{"num_hidden_layers": 17, "hidden_size": 160, "num_attention_heads": 2, "num_key_value_heads": 1, "head_dim": 64, "intermediate_size": 640, "vocab_size": 2048, "hidden_act": "relu", "norm": "layernorm", "norm_place": "pre", "norm_eps": 1e-05, "positions": "learned", "qk_norm": false, "attn_scale": 0.125, "bias": "all", "tie_word_embeddings": true, "parallel_block": false, "extras": ["capped logits"], "init": "uniform", "init_std_qkv": 0.0536, "init_std_o": 0.0, "init_std_up": 0.0536, "init_std_down": 0.0, "optimizer": "adam_variant", "learning_rate": 0.00193, "lr_mult_qkv": 0.4, "beta1": 0.9, "lr_head": 0.013, "max_grad_norm": 2.0, "warmup_steps": 356, "schedule": "wsd", "decay_fraction": 0.899, "decay_shape": "linear", "final_lr_fraction": 0.0, "batch_tokens": 65536, "max_seq_len": 256, "doc_mask": false, "train_tokens": 297900000, "max_steps": 4546, "dataset": "wikipedia_en"}
MLP neurons of a small language model. Each row is named by its layer, matrix (up: input weights) and neuron, and shows model dimensions 32-127. Each number is 128 + 24 x the weight over its row's rms, rounded and kept within 0 to 255.
After each neuron's rows, "fires in" lists the words (lower case) most often at its 100 highest values on Wikipedia text that the model never trained on; "fires after" lists the tokens most often just before its 100 highest values on Wikipedia text that the model never trained on. A number after a token or word is its count.

L4.up28 [126 122 110 105  82 122 148 136 126  92 135 101 167 107 191 127 119 123 102 148 160 194 141 120 108 140 112 115 117 134 173  88 165 144 131  92 143  97 150 131 137 110 153 108 111 163 123 105 133 100 119 124 101 151 148 153 109 162 186 128 148 162 138 111 100 123 114 144 124 127 111 104 103 146 104 105 142 142 164 111 144 167 121 122 115 142 111  96 167 116 148  70 105 152 107 128]
fires in: "16" 12, "four" 11, "three" 9, "eight" 8, "five" 7, "seven" 6
fires after: " " 37, " e" 9, " the" 7, " se" 6, " a" 5

L5.up15 [137  87 135 125 128 121 140 237  86 139 155 122 125 123 120 126 131 165 153 139 148 155 160  95 135  88 133 124 145 118 113 111 126 114 111  95 120 109 123 111 133 152 150 140 108 136 110 118  91 113 184 140 118 126 163 108  97 148 125 119 156 150 105 147 155  91 134 111 141 134 147 137 159 124 115 143 104 160 141 125 117  92 107 133 107 121 112 112 153  96  85 138  77 154 139 116]
fires in: "west" 19, "western" 9, "scottish" 9, "washington" 9, "scott" 8
fires after: " w" 33, " W" 23, " Sc" 16, " re" 9, "W" 4

L8.up31 [134 153 149 144 137 110 137 124 108 127 111 111 105 131 143 129 115 165 145 108 127 104  81 120 130 115  95 125 113 101 105 149 121 170 117 153 164  89 116 116 138  98 134 102  79  83 161  76 149 154 163 141 110 154 109 121 118 146 125 106 127  84 137  86 144 115 116 148 176 104  84 122 130 154  91 119 173  99 137 125 149 177  90 139 141 119 164 150 129 141 101 141 156 154  93 151]
fires in: "this" 33, "he" 29, "in" 28
fires after: "." 89, ")." 9

L7.up293 [151 107 121 128 130 105 144  91  78  84 134 152 157 157 143 156 125  97 146 141 106 156 143 132  85 116 131 104  71 109 179 117 118 124 138 134 149 114  99 118 118 137 171 144 138 114 165 127 148 111  90 118  93 104 160 135 175 110 124 172 127 153 101 122 167 148 144 145 141 118 102 130  92 145  95  75 138 160 167 100 140 143 148 109 180 151 131 151 138 121 131 140 112 104 121 101]
fires in: "a" 65, "an" 25
fires after: " as" 36, " is" 17, " was" 15, " became" 8, " received" 5

L2.up208 [114 102 127 124 115 109 128 150 116 143 121 160 129 141 145 123 142  74 100 116 148 154 109 146  92 116  96 107 120 118 114 185 143 134 136  75 146 121 112  99 147 140 166 139 127 113 157 181 149 158 115 146 132 148 199 185 121 138 123 137 123 134 117 123 131 105 135 131 163 144 119 122 112 112 108 153 103 116  86 119 114 150 116 136 162 182 117 158 130 144 103 146  65 151 132 146]
fires in: "west" 18, "western" 10, "running" 8, "northwest" 7, "southwest" 5, "talwalkar" 4
fires after: "w" 26, " w" 26, " r" 20, "ov" 4, "e" 4

L5.up73 [135 171 107 144 111 134 123 140 124 105 105 110 129 125 125 133 115 113 135 148 139 111 145  84 107 104 136 119 109 171 149  92 128 172  98 165 145 104 139 135 124 110 163 117 105 103 115 110 145 124 142 113 172 112 128 127 123 117 147  80 135 161 122 128 133 158 125 112 157 128  88 110 139 128 141 110 139 178 179 134 150 122 144 159  99 126 110 176 184 108 119 137 148 124 118  93]
fires in: "main" 11, "former" 9, "previous" 9, "originally" 8, "new" 7, "current" 7
fires after: " pre" 15, " the" 11, " cur" 10, " a" 7, " differ" 6, " were" 5

L8.up125 [116 113 113 158  99 131 179 134 167 135 118  86 129 107 134 108 124 130 152 137 172 146 125 106 123 123 117 126 126 128 143 126 165 154 142 128 117  86  97 124 121 107 153  88 111 128 127  97  89 156 120 121  94 177 161 147 142 126 123  71 156 216 169 144 131  87 132  89 125 123 131 122 109 129 161  68 145  81 113 110 140 144 124 146 150 142 113 117 130 127 138 106 118 177 116  73]
fires in: "two" 21, "four" 11, "three" 10, "avenue" 8, "five" 6
fires after: " a" 22, " the" 20, " A" 10, " " 7, "1" 4

L4.up260 [146 169 111 121 115  90 195 116 134  70 164 123 145 125 126 119  97 149 132 131 156 122 151  99 155 113 148 125 139 128 130 106 126 118 106 184 117  97 103 124 127 143 130 106 144 119 154 110 109 152 115 127 108 146 121 133 107 142 137 123 139 120 148 142 186 169 114 122 165 134  91 152 168 119 120 124 144 119 168 124 130 169 104 123 103 134 181 111 174 118 127  89 108 106 139 132]
fires in: "university" 20, "president" 10, "commander" 8, "lake" 7, "some" 7
fires after: " P" 18, " the" 15, " L" 12, " Comm" 8, " S" 5, " Mar" 5

L4.up21 [109 173 116  96 106 123 112 153 118 159  99  95 124 126 122 126 132 113 141 135 125 137 192 100 137 108 136 133 102 169 105  91 140 162 118 119 102 105 113 120 123 190 158 123  76 160 140 144 105 117 126 111 149 146 161 105 118 152 118 121 123 163 100 133 153 131 123 161 104 101  99 188 137 133  76 141 137 151 170 141 154 124  85 105 140 146 116 142 184 142 120 132 148 129 122 120]
fires in: "york" 49, "scott" 8, "walter" 8, "scottish" 7, "when" 7, "brown" 5
fires after: " New" 43, " Sc" 15, "al" 8, " W" 6, " Bro" 5

L6.up217 [115 168 134 132 127 110 119 127 152 130 125 166 116 166 155 182 120 155 123 131 145 121 100 115  94 137 137 149 120 154 132 152 148  88 105  90 118 121 168 147 137 132 141  91 120 122 140 141 152  91 157 162 177 114 118 119 107 130 137 146 155 109 152 165 147 159 132 118 122 144 121 130 171 116 132 113 143 126 136 110  87 140 137  74 126 156  79 110 166  93  78 128 134 141 102 141]
fires in: "west" 29, "east" 14, "western" 12, "north" 6, "coast" 6
fires after: " w" 18, " e" 10, " the" 10, " co" 6, "W" 4, " at" 4

L8.up377 [126 128 132  95 159  91 123 128 136  99 125 136 125 150 163 138 149 116 133 111  93 156 140 127 110 150  80 100 119 185 154  94 127 105 120 120 101 130 102 139 155 119 114 128 148 196 169 125 107 125 132 123 111 104 148 168 158 133 144  90 119 114 160  91 137  97 127  99 156 157 118 137  80 131 102 114 111 132 179 146 107 131 107 116 116 129 107 160 134 136  96 136 170 145 111 117]
fires in: "the" 33, "into" 29, "to" 12, "a" 10, "of" 8, "in" 4
fires after: " in" 28, "ed" 10, " to" 9, "ided" 4, "es" 4

L6.up74 [121 151  79 141 135 142 123 197 137 117 139 145 132 114 123 126 115 125 131 145 166 114 104 139 113 115  85 146 145 145 149 125 150 116 138 101 154 162 125 127 121 113 135  66  89 125 165 141 118 148 127 126 170 149 147 149 107 133 123 127 144 129 141 122 145  99 140 133  61 146 101 131 138 144 121 141 134 127 132 117 117 174  71 123 131 128  88 113  87 128  93  99 103 159 125 165]
fires in: "western" 29, "west" 19, "east" 10, "new" 4
fires after: " w" 24, " West" 13, "est" 11, " F" 10, " e" 9

L3.up312 [104 168 137 152 128 115 104 167 121 118 127 159 128 125 107 158 139 113 135 130 131 149 141 131 100  94 108 116 136 156 115 101 145 141 103 106  76 167 128 148 140 153 123  97 116  86 100  87 158 117  92 155 139 148 148 122 122 181 132 133 148 173 152 120 135 116 113 126 107 156 102 114 128 158 109 135 101 165 146 148  79 151 121 101 173 159 105 134 143 114 112 123 130 187 128 134]
fires in: "western" 20, "southern" 11, "s" 9, "northern" 7, "central" 6, "soviet" 5
fires after: " West" 13, "est" 12, "ther" 11, "ort" 10, "ou" 7

L6.up537 [139 158 108 103 126 145 185 129 134 143  93 150 139 127 144 163 161  95 168 139 113 140 182 103 124 118 164 115 129 139 140  82 135 137 159 144 134 130 112 135 138 151 161 144 123 105 123 151 132 123 129 160 160 113 151 152 133  89 149 185 115 161 114 108 123 144 114 112 148 121  87 122 125 135 148 145 154 180 156  99 135 122 138 117 107 152 110 113  86 120 127 142 157 100 124 117]
fires in: "new" 21, "year" 10, "main" 7, "performance" 6, "young" 6, "old" 5
fires after: " the" 21, " a" 14, "-y" 10, " per" 8, " y" 7, " his" 6

L2.up305 [143 144  90  95 104 113 104 119  92 127 137 176 111 112 109 110 124 163 137 118 109 115 120 137 126 117 136 175 184 157  92 150 155 110  87 188 109 146  80 154 130 120 123 145 147 103 126  75 166 102  95 161 135 119 140 121 112 146 124 149 128 125 177 109 203 131 107 117 140 106 121 123 144 123 113 112  90 136 107  89  86 135 155 170 108 173 135 113  99 130 144 126 112 164 127 135]
fires in: "with" 22, "ottawa" 11, "when" 10, "behind" 4, "matthew" 4, "northern" 4
fires after: " W" 25, "w" 11, "tt" 11, " w" 8, "W" 6, "he" 6

L2.up135 [ 97 139 128 111 152 124 118 121  45 138 137 129  95 124 112 138 122 136 121 153 128 100 127 120 136  87 128 114 152 165 136 123 132  73 118 150 115 124 135  85 115 158 135 181 126 124 181 111 160 110 116 147 175 114 138 115 135 121 133  78 108 122 159 130 122 119 135 133 115 103  87 141 163  89  90 152 156 121 181 115 100  94 170 118 148 121 140 114 146 117 126 149 136 152 119 133]
fires in: "war" 30, "law" 6, "warwick" 5, "water" 5, "training" 5
fires after: " W" 19, " w" 15, " L" 10, " tra" 9, "W" 5, "w" 5

L8.up415 [120 130 116 137 133 123 141 158 158 129 139 122 127 140  90 124 122 154 107 147 121 101 130 124  83 137  89  73 128 181 185 138 135 163 164 143 143  99  84 123 142 103 156 143 100 102 149  59 153 146 204 162 115 145 121 115 136 119 137 145 143 160 121 133 132 147 119 130 115  94 140 111 130 111 118 144 163 112 120 171  99 137 102 136 139 133 127 133 136 117 115 143 142 144 103 141]
fires in: "which" 36, "he" 30, "this" 15, "it" 8, "and" 6
fires after: "." 36, "," 30, "\"" 4

L5.up137 [158 141 104 139 106 138 116 154 108  72 169 162 147 151 155 124 136 146 117 132 132  82 131  90  96 140  80 148 155 144 192 153 141  99 107 133  93 131 148 120 118 119 129 120 141 111 171 103 158 112  74 125 144 122 127  97 137 138 127 130 150 124 132 124 203 118 144 128 122 125 128 136 152 125 120 116 122 142 161 113  50 161  96 163 130 154 131 114 144 131 116 134  82 148 121 141]
fires in: "south" 17, "east" 12, "north" 11, "west" 11, "northwest" 8, "western" 7
fires after: " w" 14, " the" 12, " e" 10, " N" 9, "he" 6

L8.up448 [168 129 155 153 138 109 141 172 139 135 166 115 125 145 119 140  72 143 125 119 135  98 149 134 140 177 151  92 138  95 134 146 100 173 128 161  98  67  93 125 160 171 120 157 183 145 105 117 125 165 146 138 157 128 152 149  82  95 144 153  90  97 118 156 124 132 157  98 122 140 129 102 124 128 108 129 137 117 123 100 107 182 125 126  97 131 148 125 115 127 128 122  99 127 148 164]
fires in: "born" 24, "bakersfield" 9, "bill" 8, "miller" 8, "corner" 4
fires after: " B" 20, " was" 18, " M" 12, " (" 6

L14.up374 [126  88  78 144 147 130 130 135 145 114 133 103 220 109 166 150 114 144 129 151 153 117 114 142 161 134  89 126 128 100 133 122 138 134 122 116 160 133 106 110 129 105 190  90  88 138 152 102 119 169 113 124 143 119 144 181 116 137 154  65 131 112 133 102 144  87 137 152 116 127 106 123 132 134 136 125 128 117 118 121 120 125 164  86 135 116 104 164 118 126 154  91 197 138  93 153]
fires in: "the" 29, "a" 28, "their" 14
fires after: "." 15, " for" 13, " in" 12, "–" 5, "ed" 4, " \"" 4

L4.up230 [122 116 110 159 118 121 134 112 117 154 117 152  90 128 126 108 143  71 125 129 156  81 149  83 118  67 117 156 115 110 134 112 136 112 158 145 121 126 105 123 144  95 171 149 113 109 175 176 126 118 148 146 169 127 140 131 131  82 119 171 160 122 107 154 128 114 122 139 139 153  89 151 153 154 159 152 107 135 138 159 117 112 101 162 166 158 160 151 125 128  91 123  80 165 130 125]
fires in: "west" 18, "east" 11, "coast" 9, "western" 8, "northwest" 7, "southwest" 5
fires after: " w" 21, "w" 18, " e" 10, "he" 7, " co" 6

L8.up399 [123  94 104 146 120 121 106 135 115 120 124 166 165 125 147 125  90 115 124 131 129 157 131 116 131 101 112 103 128 145 202 108 152 150 113 131 137 111  71 176 147 129 178 109 137 151 135 134 131 167 130 124 145 162 147 159 102  86 156 120 140 137 148 112  98 176 161  98 126 100 103  99 126 109  76  92 106 111 132 162  95 175 115 162 121 130 179 129 145 129 112  73 139 116 108 143]
fires in: "a" 43, "the" 19, "an" 10, "also" 8, "one" 6, "located" 4
fires after: " is" 65, " was" 24

L4.up159 [130 149 115 130 116 128  85  73 139 123 126  83 139 111  85 165 123 146 122 114 117  97 143  64 141  99 116 111 143 130 113  96 103  67 144 159 147 118 133 181 130 129 159 109 142 109 150 122 139 161 136 115 155 143 149 115 141 116 133 111 130 169 137 154 155 161 147 124 164 106 121 129 153 125 124 118 140 105 127 124 107 103 129 168 184 106 173 143 142 156 151 151 129 134 104 141]
fires in: "robert" 16, "charles" 14, "richard" 9, "thomas" 7, "michael" 5, "philip" 5
fires after: " Rober" 16, " Char" 14, " Rich" 10, "ber" 8, " Thom" 7, " Phil" 6

L8.up463 [129 155 124  40 113 133 158 138 156 138  94 119 113 146 117 149  92  79 115 150 144  86 109 111 146 136 113 126 133 146 143 115 141 166 104 151 128 116 108 139 151 162 107 158 138 141 128 130  96 148 183 131 118 149 146 140 126 120 140 129  93 104 118 163  87 132 133 122 120 127 121 116 109 125 149 132 133 146 133 125 126 124  59 119 134 130 167 135 133 140 123  97 106 121 108 176]
fires in: "born" 36, "died" 19, "life" 16, "married" 9
fires after: " was" 18, " (" 15, "ly" 11, " m" 10, " l" 6